Part of a small language model's weights: RMSNorm before and after each block.
MLP neurons of a small language model. Each row is named by its layer, matrix (gate and up: input weights; down: output weights) and neuron, and shows model dimensions 256-511. Each number is 500 + 25 x the weight over its row's rms, rounded and kept within 0 to 999. Numbers have three digits each. A neuron's up and down rows have the sign that makes its largest values positive.
Before each neuron's rows, "fires in" lists the words (lower case) most often at its 100 highest values on Wikipedia text that the model never trained on. A number after a token or word is its count.

fires in: "of" 21, "from" 15, "in" 12, "6" 6, "against" 4
L5.gate1592:460491483527544512503488548524483433521489498481539492479506466557483512501546499483495508517535496522428495474548545473460536517484514507511488540506543486511526519506558510532486460519485467542486494505504483472556490512503472522485447506488495495501507522487510503508534510565479533514491517520482460490495480496472489456510487498510470511512480501467491466475512542521512524531449459492494508523488492513494489477464485562497484527479535466480450519537461466525541553507543464490484487538545497524513501495518507519463490482480523540469469521518494432479504519512498545498516530509541508493519480521488494512517513493464494494516535485497485497513464492503431480424500501492510520531522479507490468486551480515526527497481527488480484511533529504450464458526488497
L5.up1592:511520541476508515471511475502559449523471527520580504520475492479481516480498505501501497515493498490516536510497507548449501564545495512516505561491491510460495486489485476484514509475508514497528539466488504501518495502505504459494521507527497534484522504495481493549509475479537501481506488502487504490511498519505468479450502506534557519486470467520488505507516490518536530489465464463461475503535469498520501519514485522476491520535562457579508466468517477491520526510480541530490517511480488542528519470527470500526498493489514512522524492496506514507458465480478509483489498490522479499508540493553497524478478506523482528477467494489492501493540499494493514470482531504511526523509487475479488469464523480515524536462492515524473533462484477477508537509515488
L5.down1592:496500495529582507478509531485520473479544505451505505481527480516479520532520474518509493494440549501460494515530471510529565481478528502498515489471501515494503504500558473499530461494480453487506563497494483516523521523495452499485522475462523447488529519499504476511487470478491472524498497516471510507530499461458520456501403496502463504486522494521453450494490496522500508512495461482483483491480471484504521521527506513485536516492487504508516534496514508558512514537490441533509496519511533472486509476510503487490506527469511489480471470484481514498488514510493492486514496490527507485482479522503485495490532497482496515473533481494507504522487494493474509510494498541463498524484513451480509522497486515497527499504503487487480517514493492498514501517520540

fires in: "more" 31, "most" 23, "less" 6, "candidate" 4
L7.gate613:469461480519512491520488521550497524510555493505494531497540526492482516541508522502521493532527497505487521518473555530494503519500477501505494506498528498525468466467487498565501508579476460455518499454500516472536468488514494512504463533504487502451531521511514530520533516520518528547488486532518464485446446502486489510467483504496482522508523534562435490507459504525492517528497502522521535532504483484530497468523533518494470505496486541509482475530468476506525482526477483518469460489484515484498520489492488532554491536520493487490490529504503488523523483505512512511504511506515464518517501512538532495543507493498516544492475526486538447503509527511476465528502476509500467488528528472501481435535473487483503531505509525538501493520483512480541515470513485
L7.up613:468500500514496518509525466535482510504493542522494507491530524480502476513491485449548426485502514548473535455451520478483494515533502520530510490534470469430441498487448488475498493534531501505508495450484512485493536453540485504537493476460518491478538528533519487524468530493489498516482482490470486485474483527522534522508514476512518554504509500465491484540482546493500495459498449480507499491504475521519456490503474488488497495512451442535506531500457489528498479551499464536514478499487517512518528442526433483530533509534530465508520490541478482487506536503473486458505488477495468520471498479522515506526515518478523484499492502491524482446485489497506508527514553510479506479446482498538509496490487546526474525496488512518526469470511524532472526513532477
L7.down613:493514539534545512536521478521496495496519496466502530529494471512479496428511487522502476451476484480523517495518486503478513513530512487472503479469510543496489507481465509509442520500496506520505473485510533528468540498499471498521511516445498509484521485522517520503532528480512451514463493541522439492504472498513484536530514520507506480493519515449483469519504529480480481511558514499539547523494481489513499522503502516501499502460544501522535526500525490505501481511512507504548514515520520501479474450488531526490525471518510455479499448493522531452464488502505512468481495486537511541548486482481466464498498508517493496472505518505461487528482485534495487508457518509419506519502509518462456477496478501480467564443488508490530450526549531519513486529477508

fires in: "football" 16, "basketball" 9, "baseball" 8, "january" 8, "soccer" 7, "ponting" 5
L5.gate1291:487469501485535528494523478498515453516495550519513504500522471479520520546474496510509485481482490495522513526498485509491457496520487500528474461460455521508517528537439502477527503503460470512536509515493496538499505533502485483498494516523509519484509506541468467532503515496512510493452498472523492514485519476485488475519545525523489518562468473503516473513562453480505537522515491511520498497513522535488478550503513485479450514491463497488483502498521520507479493490478525538470459549503532501562498527555467486527487479497468511533427488508551489527524495499507518503521520529524519468467492465486521498455459531425513533540518556517472462495496480512514476481480499539468479513547467502473484508479493487564480528525517487467482493478511483440473518492539475
L5.up1291:484506493507494533452513501518486499462478455558468520505483491558511520500504482515448523496514518490488512510451502512455521515514502500530496506509541541506470519489501517462530480488495493522515500434447510485489521489528477511469475530510510490508462494500496445545502497521484501522502479490447502496470485459508504547511527494541484512483452517492489517476537495478540509519502461450480501506498516521506514491471497541486443501506523503527456475487504522479518489454496505526543487538460501515464502523493491520531493514518493539499507472489506533491512478515460478504520499471514487477504498515508481446453472525534491522483497505496506544516440507499502519533427488486538486455522465487512478522500455490490469498528467494498493515451482494491490496507498477
L5.down1291:521494492519513524499472487533443503455500479503491460506473493515528477498451494485479533480476518463500521457456514506487466504487488460520512491486531496514472492477523526497469488587543507503501489494485513510490519501536490525515508532516511472481512497528548458521495473450483474522510483473496484433480512464477491534496468457512518510534562468480522538459504487472535481484534477486515480511494534467530459467544515511520484507541501473476467500483563497465505510481500504481510489520485481499476486533529471521505511504515522513478473455505511507515462518450479521517514500485541531461484507498525529516542472490515470490518493497467496480520476537489484509478517482525504478479523512455512506496484469465509489510510510478484553522446485516508518505498504483

fires in: "most" 29, "more" 19, "very" 12, "and" 10, "less" 7, "highly" 4
L5.gate1645:435497521525476501491474540541524474521514525536506523522547506484474511530553493465478498532453459515500556465530479510445520497461524529485544476492518462479457517499499525483483468500450506500492552519514512512442520518508493493531472468514457495511511515508521529518513488505468489476503451508500484517481481520523437465496494488478497544499518500512532487458498502509493508491475493502485504525501465472502496474543463531473517487541515509528494555538522495500537491531466489531558491510487502498518476492453496454515526492507476544490470496482503482541478463495484517470538518512477550490503539518505499523479503475533516490517525525536479489521495513524496497531501543502461496482534494537505462490521483511517447511548468509523528548479522495519503496488494481
L5.up1645:539477510538518515485481481531486469537515459524528502545517527499493499524495526523557484528486472476514563481475490517485482491510520506468507503536512475530499500442512508481467513474500510475501469487508486534478490485548504496506532466460496477515506519527526496504532526491491520519486500538479462434453523506448498542452521469497502457471479451486513479518480469477514520504489507476489488518485520471483493521462485470510473525499495532528503514460517483441523514528532509516518525525459532511463489477518496486508476468493486469510516470515479490493513523529469485462499466483501520511507480433478528516506541476540485465540490497502527447497487458514492501549538493463502501486515535483468511497481461502552503474514497458502486509532533455507536547489483522
L5.down1645:530507455492519503535466491483518475517524491497513531507515498482467492493511484498511467484491470488548520502428491515504462491516531493510516464509547551476472492426467508514477477499532527528551442491548497479499509473494476482501505498457500513484556522518495539500467552484506498524482482489493473466510519487515499532506482483544504505502450460513485534557488527472493506478511501500502510484522479489474458488532516473439533499522479492545496481471507487494499511562517524528520513480526482511503522500488504509516484483527490485500469487476538487459516489468473510472490489502481439536498486485499467472500495468497475502484500539501496463558509497500497441551503519493447495505526538510513509500461509509487468517479483488507456474525494480498536508468499493

fires in: "while" 25, "in" 10, "american" 10, "since" 9, "before" 6, "when" 5
L5.gate226:470484486465507501577501498532522512501481495503478497537526484509471505512503498520479496470485451481493506512572520461476497465464483512535491525499504453507538548501511492513512536497468470515487519518540463526520513482447494519495496522511491504466495458493521485481498453501550512499448483511494457530500486511455529493509476524520471532460515502517509487492568509493532564538497481514514531526482528470478478503516477511514508503497488492463492519506471504491545495472485506489488517499518528496518532532486494491528508457472484504460463470530492463503505513482511477505478442507515507495473513498505516520487499492544512518517503501506554451486489508508494493517501456431457503477524504506477498467495489498505527509551502470484499469547522484526542527477493493
L5.up226:496502513534539530501485521484518487550451526480463512507515456511528503516521541523499487539472504489543563528503511456474505537516452452510497530451494510524491452484503501493506504476559496494506525503527497483524498480522481510481490491459553499488527467501485528469480458494481486516519476473496504479519487519470493479458449466543477502497509500498521475501460499505526499537499533530513492501485517510493530463436454533535482530512509493492495418515504509497511502454529473478499495481524492510514439493507448513474497544513519506501492517491450485517503513528489471517512485491510532534510481474496497485486452491514512532496514494525424525450486493431485505494497502526483517473457554501514471492512506493489536511502539506533500496513505500504509546486522485
L5.down226:450464446520507543509500472509490495519426537472523443499491466480459506501500507513516497494494490479492478498506515483525484514498523532520468507506508502512525516492480493517502529496543496519541505471526540465548510463518525481503474484522533480503447506504522487500505489499475507500473486477490543545447461537500499463487521500504479506473448476501502476523539507505527516509471482510545462508498550510511453513472491465536506511481490464473514468479516505486486527477497463502509553499490528491502535427507513535531496503523527503544469518518485507530554497488484495477461476509485488501521521539459518473487508537501500482479529494504479483519516482529480471464503506486517484525512495490445522454500519541495500518540527504493544500475513498478489497560484484

fires in: "including" 12, "featuring" 11, "includes" 10, "consisting" 7, "containing" 6, "serving" 4
L5.gate533:526520463559463505540522481525478494578527489495536543522470500546498536551485525440534504518452486458482489535477470515466484462520511503470543488489519494481499509469479500569510517516501499501513508494509507503490480486507497474495504522472454479522489460534518504533518481481495533465503528528507480534506526481524466483531491477507541444523508527486467496471504502523494502483509498507529488466500506484506515513522483463494550519479485504513506490506533505467547541520510532515487496465505531531512490523489502506494523465443527510524485529478482491547476469562498539509513514531513499517515514539546481471518484488476488481459485519511475476488478488580439520533512475477485512517506518527543503497475500434498543518527517518547531481447450495463511499538498476
L5.up533:517506493511492478524483496476467481508524499503448465500502486490566478505519518491510535503507519526488507519557452485485523492511520530504497490515494523497497580531498481506551521484486476503513476485475454467496540477449472472518539501502506443550502479526498535534508526480508529446495494447460481538496477507471488561476497536516519485503515507520489509516510475524509532476495514510526521494456507454493489527535491466484521473495515520484519494493497538464515502518480488534509516541489517506477506474523510495510489498462489463499546504484486479513492479522518568475498482487540494501490449476524497484534497469524494476508512503502490496484516526516521478491496497495505486483484494485466493509510493484506528455495487488466460486512505505484503520476531520
L5.down533:481536498489505513486518489483491516496474557480469452438534485471444452448527481537455493491547521524502511492517499468493521531490505517521471493510462544528494508482494534435475485492537531493507524509419490498491468498489497493484495513489519509488503525465498513478481511491518487504497493503488546466517479476488489494474478525524492580422565473502496456517474529510499512464494519493529522545462524525515481475474511532515473528504521532461497501468510496531501535474459467495546499512496440470504476484505520506526486535522468496501494461507532507469528527493541490493464459464510438482512489496456509524502530490485486533475519514465497513465488473475482494489485497532511446502491470472434526507494501543482465503465503460466511488502547483507503544496540473

fires in: "and" 27, "or" 11, "of" 9, "including" 5, "with" 5
L7.gate1470:476497502530495498539542495501531471501522524507508504518487506507481501465529495524527499497522482466448546523529480502483495510479501537475522600494483529491513486515507499531520463485478491466489536526487508502480471507555524483482515527495526505500500510500494512510502500518504505483472491469515471532504495486508505526513521507498495480465517496532550466512506510537493497516500507504489504508496495531481409540499517525495493466525494529490504461527518473494566496473488523531411445537483520495495494522509501488503482470496505510510519513471537473522511491530495490533482507459537495493489543470500514523469507528474514503511483457458510490492507497530433522505476478500560518521526505498528537472503522513482495520527488514520519523492549482487501489480532514
L7.up1470:522515469520497488426521499507496496506513493485450480507481425488485529531492491550449527471525524479492485508520457543511465503534496421499517477521488504469481527505529513544511499495453489526515474469513484531501466468494505521459484456493514488526491503477480500550484469535517505478498492491480475500511517458507502485488474469439471471525472499472502511470502539499515565496468526476499530463521534468505474568520490497494524523487538518522526484487502473557502494478505515496477515502515497517482477533506481534523461448500464503549522505523459483500482508496516557531518501528496486485472483492498508524517499474474491530530520515480487486445482491502507516519447508513518535485535492514492532450519487447565504518495513468486490543516496495488513489480503469
L7.down1470:511499530496511501479486501502487549490469518546510486459478445473460481488510501492465499492481568494527507508537546517509453448511463470474511476489469469473472499453500528487491510484514488533487489504488524503494474461472525496512479493488510519542557520503553527526482502507507491544491546522467461545498496508537485496490452507487515560548499487466489418476472540493469509501463456475527544497485477483468478519555481490503481504497485515498510523492487437542513493517559498494485482497490496528462477509510513519458479494501485481500533498471513505487487501516447474507515474535536482492477492495502482540499524487501534476522515478464469488539486492509462524505564475515514488500498466434481474523493489521491550535512482458527491494507550476539472513518513508

fires in: "during" 37, "of" 33, "throughout" 13, "in" 9
L5.gate625:503507527479500481478537481464524497464508485480480529500461478468483485507511508492526567492440524504470485479498525508500470495476532509472471533513484484486489503501503522489524507498530504491485496480489482461508482495518484454474479476473479507507544479513509467452530521450487550467485502466483496480461510515531493480491503465533482511515460531527503473480485554481476504497458499485479530508548520526506496522464493500550483474487464488455521492540434538462540472480488466513477504520531558465487539515537482490550476500520513503496483462546512458524473511526538470523485533512492528499500505547496510479520485488493482541499513504482499468478485523500477508494533501496484416481531492483509484454523511533507528488485516469524504478474493507497465493486513490
L5.up625:488455532463530535525522515544519526479450493494490486460506477522476528520482525523497489461511489472502508488542535483511542562424517529510488478483501494543475479466552515518518474515515465497527504503528545507507529482452480519502457538509470489493486522477476508478489509501485497520515506515512531534491540498511507499479496496505484505478515472532531489500455480492504545548531501501507475504483554498504544529515541508517489499507478497488493468521507497539504525448509452484503497518475499505540502521489520529485485470521469558470510551512469484531508511468520487491500524506482492491531495484506465542489530491519497492504487461470486514468522542463459481516493468497485457490479482532483502483528501540499498497494504495503493494529541501523526528506482475
L5.down625:501509478487489508521498478478486534493473498499524464534513483500507464526494482538483493503500523506463460524526526526487485466566513480525466470530495459470506515535533488495466507470492518464467487459472529516519488505510450475487477496504479457452517452527495505515544487479514521492488487506500526521551509542518522484513500501466501517509495479507506454535477489469485495506480466464473517461511498518500469508495490485537500498496514525468513559493498537489475482499490472496516525496484574486481503452516502512472489507485509500564498482536495475497498540481483510520500518490475520485474493468487505495506507513471512526504507472491517494522456507504506508539515524491538455488496522489488469460459494554512502515533556475536514473529490485468479484518561537

fires in: "goodyear" 37, "kg" 8, "basketball" 5
L5.gate1420:503486484500528506508516539475475525518488480523514549531516508497497523481531484508503478479526467483479503517509486500481527547472469466556491499493546525499434507519466475552530480473455517511501453512501516564514511548515501474490448519511511510494502498513558491523495453519530501501510447485498517482537484477532502471548487475482530507497522497491495525575493473519513521499456506523514458477495495522491527495509495516479486521504513533451475532487496548497493548491511435505524516503482544480528498507519482509483496477450463491506496474513541505507520511485528538469499503512471469502488489569467511540535470484502500521501528513514471519499484524512498512448503497521533516476525461491499483495461512496496499532454477534515523487509507480476477512511519502
L5.up1420:501459547506520525485525518500507461538558464487478493510504498507522493504474503499504522519531491535479510492461466493528479485508478515519489534530431523450493483513502467478452509489495512522491542463505517475534518538464503499546540489453546490538521521539514534508493499506484484448495502542480496526450484462476473495554536476509521529475503520534476512470520483528491506506509485450480542515460503488496528476492458461498532510448513470483491495534490531478470476523536499519478515503492478530509510476506565521513536501513465489510507500534502517505510504489504484502506474476485480495553465500503475490498515514514511540483493537524489521522502536525499538488496506531542491536506486523449482518499485485482505503508501486525505517524477517461528554505477486
L5.down1420:527498515461513482486482526481482486478457522522484471519487507499495516507520522488497541538505482468489460490487509528491529514521466470509504515515549519500487488524484519527497515542523504500465519481491523533483556509500525541499504522536500523495469476521470532523511478488486507468473497517545512517483548505505474508453519572459487539501518489513505475515470467452522518495487492503489491505492514514549479537495559521512456480452470534507502492537509484512533517478496484498519510523528511477486514505463503486505482483494464476452444460492519553511500446536509534455493498504531514497495572501489551536513477527526507472550515502498495498467461483502484462487492495503505501500523488478536501512512487512525482528479472491477521498476516449507525475480486506

fires in: "by" 22, "between" 19, "with" 18, "of" 10, "among" 9, "from" 5
L5.gate694:526517510491537472531539524500496508481493519519480514490460481516466486480490486502464448523524492501529552488493526541492464504493530503463531486495475448513460481519520495460525496481467523508454560484499512531515459492514534504513477544539505510491511503457474543515496485559534495465452496525540500498520533498523479492492517523480521519506488477533509496476492531532491511542512458514527488536524511504556466521472526582492541501465508488440534499550433481470493499496459491494484469507495462469488497529486505473474487504456453499474494470482494504488524509485532486502535515459465496487509507460524506535496506510506512498489523449493441479480523515524473537462479484498492525450537459526532519473493500488518541531512510504511458516535531490486508499493497503
L5.up694:451493487507532503483496491541511504529528486505497485485491517488512528472501496531521486487484487552506545512589461519463500494494463482473487510480503556475498504482512511526473519516482491487490459497493450516534476450534535477521532486539497502514548482457477512487516494499525528514477544498501484512538498490529507506527496537504546529457526492511521508492508539504518564490489476460543474513502474466540465551473482492531524509500512501514501516486502456491519486483505488468498458529509494460479498468498505491512495533482495534493504471500480533477502541537497519461514485492533522478468506474509531483511489496542522495540501524469500498481510516471452455499486489514510540502484571513546461513500517488501516481492495476458522455519529482499486527533516511
L5.down694:502477531503505468454517515493516458534448526493530467524487512493497489513501504495513508482509521496490491544547487508488504441530507509448521471454505549477491535455523519505549517517500533511493492499540480532522500480477486481484516444516565470537528497506506421530544462536497532490434541504494469491522505483519536475510484513508498477498536490470498426478535504495463540476447476507483511498453502466498455501508490472505514530518496525500445467480480457487494492504511523514515444487534490492526477471497539534529505488494553529494516525499513504491513477523467545469500492507522508501458487535489495522494472504508507496510516483482522490490493489495475514493551518500496510539474547445450523499470421485487536485491498493480476524493468464468473483528529511

fires in: "while" 34, "is" 18, "are" 12, "when" 5, "year" 4
L5.gate135:519499492472479519515447555524489529500514560512531530518541498479513487532522515562494477523482531464507541500513535442509489459526522481521510476511493521488506497468474482499448490471481502520509464524490482489496477480502532501546502505544484484510496484514512523460549473501472490485483537556495471500496525539489505516494475507513494536504503546504527504474465486524496492471470508486536534510476490478514455490475465520459483500495490490481483495474526509526514536468493489491477469501506481565477496498474467479510488559472501473445482498446517441481514467509508515522520465525499507510490482481509536485480498508539485481519481509511495504528514541496530523547530532500477525520477479522489486456492477503510466513505501545540484459467458510507562507478492516
L5.up135:498503489455534521514524493545525491509505490482508507542550548503522511513465469502498514462552514494472540550475487463494475466518521511517494469450518508527530510522455488477494479516508478472481491497538488461492521535484496435506493489493501502477520505487503529442543532474545472479485484501520478492502545501510508471538477489537503482488487498463511498492508502484511515501514531490519521512486549523488473473491493474472478508489477512477459522500489520466492547483462481495540565436506485516489527470497525464515537533495496484462484467541517495486501541466544498523541477489491524484524485506535538474502496509510530502465511494508489498477490509472516501466480529528449493475502530501455515464449491521529462521520500524555505495488501508502507508532500508
L5.down135:474495458552512530539503512508481549514482469491522427487488495495474521517490467522470512484481511477529487476489527542538510499469494503522564507515522494522485558453483498523475509507519500521517474491465531437502495522507480539492469532526494442526487505481483521496523446514488530522501504506522522511474500498502528479479465503500531515486510529492502510545478492543503474486436462464516493455537496471501527466481490501526493506517501485520460473534485495567515505510504501470479482569461455463510480498460539476528498508524484506538530494528473472483499466536487479442496550491499486484528506527477483463493469525470479480441497532503464448481463501496466529498496455510503511444507499485501459504524527486478527494504494510498461518539497480498483521531461508

fires in: "medal" 20, "2" 11, "4" 8, "format" 5, "1" 4, "light" 4
L5.gate1200:464464470474507517545473514523463463467498476492495510538502481446529512531461528507477481496512485491477516492489532535492504517472522474486427512475523491499489490489455534509527493437461500514518500509504498496455520501523521484505466536517489498464493482485475535508490500457454512509507474495515486508515524488481469438519484529473545510516495511507529510516511518466495485500507528507531504495495487476530477517474482509483505517538501531515560553504493513449556511515525486492480502492494521510486473540487471508513501495485446450472549513489467493493490540497520480519518523503496455539476498453492502496497510493505534507501509486513492528478472515479535488450488480474527527518529482507532503504520500506512492463459533493511485487474503497504538517441498442
L5.up1200:525477514504532563516541504527487491456537505468545512483527477478491526531466460472504487506499490488495500505462483492518491518522484503513531462501478515509519518478474487539512521515477498537500498518492469474486523504488517482510487480448544522529524485484505505509490504473472499450511472482531477458521501482523519516514448478483517466491484488457464504474471484474487526496480504489500500465536529492443506470540470494495550513477501506497517545506514514463470502496495504490494490491555524470518466469483509511494522491465456465511503459511498516490498507491531479525491485524483543495537512491544499518454500529483558472518512450545484531488475495503508528473528492485487498488465519512504529512512482492552502510518487529508501496494501487494466489443495491
L5.down1200:559499504515512493496544462489525505474467501519497479537554538462467536509502485538519525484474554531499489500480488482532502531527491484482533485507525472517493512476517489482508501512494517533492509496503476483556502522497453515532500475524491491499529536507501451515505504513511537471483530504489515484551481516507525496536486505510488499487473499493494465483493510545487503493501504476508518529494539480470517495507517490516473507488492485497522519553516533473496485495478487491508507501525489495473495502534486515451467500522550503496519504528497494511452548511522484497518545498490534509486517550530505493491497503483450494554565469503474481477505527503497548475478505502529494536480513507508495469523555508518517575463531507532468502505519488524474489538494510

fires in: "during" 54, "began" 14
L7.gate1911:474511513467484510526530485530452514526502491486512542542508496519502499531485508508528486523466531459486479494504523514495496506519490518498447516492544459544507549491494525512492489509506502513486502533475491476518542497540479484494446463500501471470485459471498537483484482469446493498514520480466506465499498516471477482505515500481490512446507491532490515520517501532509500510526530485504509519491509522503556481499529484493444492548476510493534521531452539545520505466494486489503496490469522458484491478548521484569460507513493531506508501483487526499494500458550478500515499457509501499478483494462522488507463504480497486497496505490516473489465504472442530468498455500493479524515516493503482480474457458474443549492544513446512468536536547489471469498504514
L7.up1911:473509528449489515517530471490478490511500477470513523511501506466501442485526534517525551530515474487492514515497544473490483514541525484499524512510485497511475490494534504526468479490502479506486512514477525484523500516463554473505501480510441472525486483490468499510489468471511498465499478488513502493464513520479484518483480521527541481503492517495475496529480460505499489524469511514505520501505466516532523518497493473586515534486485524495510479478512536502508562506496452483475547450487574516505505491520494463507556538519518478501490515541516493546500504499474497486480499542510487512512507526531525480488484414521451481542503464480538512482501512501534471471497469452467504511438510523493484495532496504502515532495513514500488527489463535466526528540473496
L7.down1911:474509528427468482522509504490479454515508478474507456476500514502499505491522467535498537465469483523516456492495463512480493486507507499571444512507489486530475549518467509562495504474535516469530497485476504498487519520514466483513477499511490465522519454474542505490527537469507524458477482460529488517484508479450522539505506489513494526452510521511512464462466469495475475527485527493507524500465546519483506504486503502535503541528513512527481473483511524530477534481504431481516500442491513473505492502522509496493520542524527468503500482491544486502490483485495486478483491468515500522498518491532441489441475494467503486518503462495519503539498476540448476514500466478515453496514499522482477464548499500518511516512533516526511503479504502452473478476509490

fires in: "and" 31, "great" 7, "big" 6, "good" 5, "antigua" 4, "i" 4
L7.gate742:546487498487483510473521490483453498520492549493464510519507522491488490495471498482540481498450455471488521566486481517479513480472490494466476519535501508505485518533501462563519513481458543437531527511506500521527495488559527507475499536499504513468474539484472528480518514515447507460490469518516497469534475429469507495510546507493506542494507523507497466462551515498465478534510472529507512477482483488489500530512505549535473522551491519505477513502482487475488466531533517540451474483518490492521498492485495475505511533498476512506486455530451509531518469522486480527484488503512515513520489512496456499493501518445509527520533514485517486501480501524498553494470468498486468506515433510495552477497498478494470536520500532513506493564519471485480557464512473
L7.up742:532529514516500457484512494504488522466492503508446462488516497511513498467495452465510497502466484519490547489467497520465500479506500503472524451486508534509482534483504466547480567502506505494518504476506481532516442479516530567493506567461488467475496487460482520506516468499493543476480484487510490516539509515506511515462482506477479493479462537539472517518520524477453505531519517492463475510524500504484497478545518534520485494529538507492539479434463488517506483510528525498453483484498517483479514513473491544539483507467501476472491490497462534480475518507465489485482486472477514501491462506483483482532528491518493502501511535537533504536472509534540484458487441493498482468479475512499523488491534523496495462513536491496519485502524472487476510504506510
L7.down742:514508472486512484512525516529505532461482496526484480509507467511536485470500452513483511483504482501450526482506509476516470530538481520498481471482541514498518516486487522492469475526518483542504494484529503495521459489508470499520487492536522457537505442468515475511514457476498450550472490477508459556491513530510457485483464474477504436537455483482514491517471529511549493527498494495457482492514471530478515516528499465488516482464509507471524490468487484567546529496451447502512521510500478469456539520477516511506483531494496478471491525450496522508502550542492524463539487530449486497488484503465501487540517494476488494506504512537472503497535507503478497470513486493505528523523514453485452499508498524483529463507503486489481491467512521491467470544483526

fires in: "when" 29, "where" 16, "by" 13, "between" 4, "that" 4
L5.gate923:505496451516501524548531476516491510502503486509490500513500566499469506487507486491526495518495457492467517519548490571492514494491496486452516540476487478475461529499489491540488499530457531468498512503525466516498513496517502511532485524485443514514520503503506497531504453522497498463457551515511498488523523492498473443504488543491480530524450523527488477504498448495470496517540473481493482539472536495534472517510465507455507532467507533500469475462443458527510507516462503471513488494479485517536460512481540468503523540489518536484495476453478471491523530524485497527524496489489487474514505488501519487533523491527557511505495500542459467482551488533440508495486475526477515532555465546493515517503463469517520550489466485548503488553483502471498514457492490
L5.up923:525470480470488493505486521492460526511526479487540511507503475522496520495535490483488485501535478517473511509531481490469491487474505499486500472460489469505447502523515575465517524471515515494498494479506547540510471462528501488489484494515520438467503522484529517529511490528494513467455468490469491480499508482533495463503484526526507523461544501481536514515463535490499552538489489505474499504499456474513474528555527554534500513515549460535486505494503487530527499498503505521470497493543463523460507502507517506479529469536483500502468517500503494539516510533485514504513541513519500486507527466491456497470480495495514498500525515491549489487524503460443528527467454489502545469520460477494502462444505476479501509538515540460484489485489477515498503484492443
L5.down923:541467480492489529534513494483518518521492477490477396511510487496468504474475518536511513533501455490497497515515457533491492502482486518465510495526518489509520551505494487554491492492497495486450502503493480541497473460510495492495510483545516462550520494515499498492493475516477509451490509503504510464479498494507499476487535502475528546485457506455546467515490498487496515517479477485495495487516536513520459485446489497495508509494512551518451502447456502496463500483508518491485535549503463520494449508459521447486532508485499526494527496476473468472521476507549499536497500506470484504506521468542474475514521523504515514521465503519467481495552477461485490494511502504526537502515499502479529534514497507551529522454486488497490488504513493462481524482516520

fires in: "3" 30, "2" 18, "7" 9, "6" 6, "4" 6
L7.gate1709:493493497443508513531480531486501509459507477532492513557505489482493500518499496543512499473463483513480495502530507446503526493445499456494430485483539483508489489499472487480516501479469519488518461570554525505533502476499474537526483507521520501471481480534495500471531487509524475564481504483501487480440546486463504486495495493489501532501491505507504489479523504578505516501508514508519496479465500500458514504524504519452465504539491523526556517516500510502524493510479516456508491456536517472482525518502497473537467503483521500514505495497485492534533537488522500531485537532487505509510484487551547483504486473481493524533474463442490508522491532510493500499501483491494458502501516502493482518511521436487507528468457466521491482546470467460551506486473528
L7.up1709:488511483501457493512468490469494487503539453508480515467459490463458488480542514493530460516519478483526532496549497490498498491483540499463525496512497504494511491479536459507484501517511475526491443524498470477488533478491494489495520490469514519507519455510510537540491506496497535472489525514461496528484517470485477467490501446473463504476503532497487534499455510491434444493515484566562462496449488491496457499504518504454505491526492517517516498515483539428510441478496489498518534498496537488492461455486511528482515497495502471511512475488509496521504506499477486510511452520507549537522500514535498517524514503510480488470508472465452489505520519504465539500529443518490521517474497534483499500502489555541529459501513534501449524466506470501491491495481489
L7.down1709:456468530518510516537530501513490518497488472480497531477502489505525525480512461508500507517514541514518486461495508497518491515541486496505509537463533502460481494482517480498494481506475489499487509480481467474539494490522515472468567505479486488478520496518485517512491504482522506467541480539491511516470490507464521455555479475473510530503476517519511516509479506466494543557463515468422521509527488522492526536535535460531537508490482505443464506525541557497529491513483533511487492486502544500534518492486506535494504498508546508523486473489528497476486500513486456502535493502462522525491497518490525515460495526525462518489525499518465512487518493448476446524464510505462538500503430473483516553478512523551541483470521502488476564488502500489497509519468478

fires in: "and" 54, "17" 6
L7.gate1667:469488517483457498527507493480460520472488493494521529512536490478473498488539497498513497508462453469495518459498453492467497493478512511451508498502532481558524503520499499517510513530500465509522489553497466472495517473492524508575526515507489513481467511518460501462471501480515493471463506477533494479502507496522476490479471490508477549426515533525518517473509506512455536498493519477491489517493545497533517505539514538466509521522531537479525513528453540559540543479526507537477529469516513525464526545510509512506501504528499534506452501450505477532484489492507534490540486450474539498515495534534497494480506460473492531516524502472502524501479475526488466551520502510530522510543505510491477513499475506477486510543454562467491529481483527478498529485505499
L7.up1667:476529550517514490468510471463493486541488474500471490483498509517521528488493491514547544509472477522521493492448495472447479507498432491497503489492483532496485490518500511539496520545538464517504505516466509487545505491453541480471524486525483540488492508472514517505500488496525477494443503487495482491466518497481511529484468493483527506484520531501537505496493469496503499507486515496522565527495557518517515482518505512502542481514488505538541475443484465529464494481535465505507509485525468506504521571486504501504512495532490479485507565482503504481480530466484460483508520485491490539553547535465510502517504490519524494513485456532489494475556500504527470466479485451516511461536507506498521459452533516464517498469510487512527503532472508482471475455498502
L7.down1667:503492513519512479494503452492555520500559516489496427503483494500486519532499500577488516475524531505492453514512521482471478495518464457493531502459521525484495531526504466483487521499514469500484497467490448502532445513515520482475468497454515494537534483476498482507499485503497498553506471505473529497542488519512500453488484484490543504508536466533478453533463525486508511492501512483513514478540487495500526510500521541512502497510502499523473488458474456507571472494478485502521492452505497517521456528476513512497497499484485478480514519499524529476479532494489453525477500520511459529518527491436516472509449514482527450547530534502520511491495523516524472473515497500509480487479496507467512477462526519479525498452531495539475469512497493507490533483501525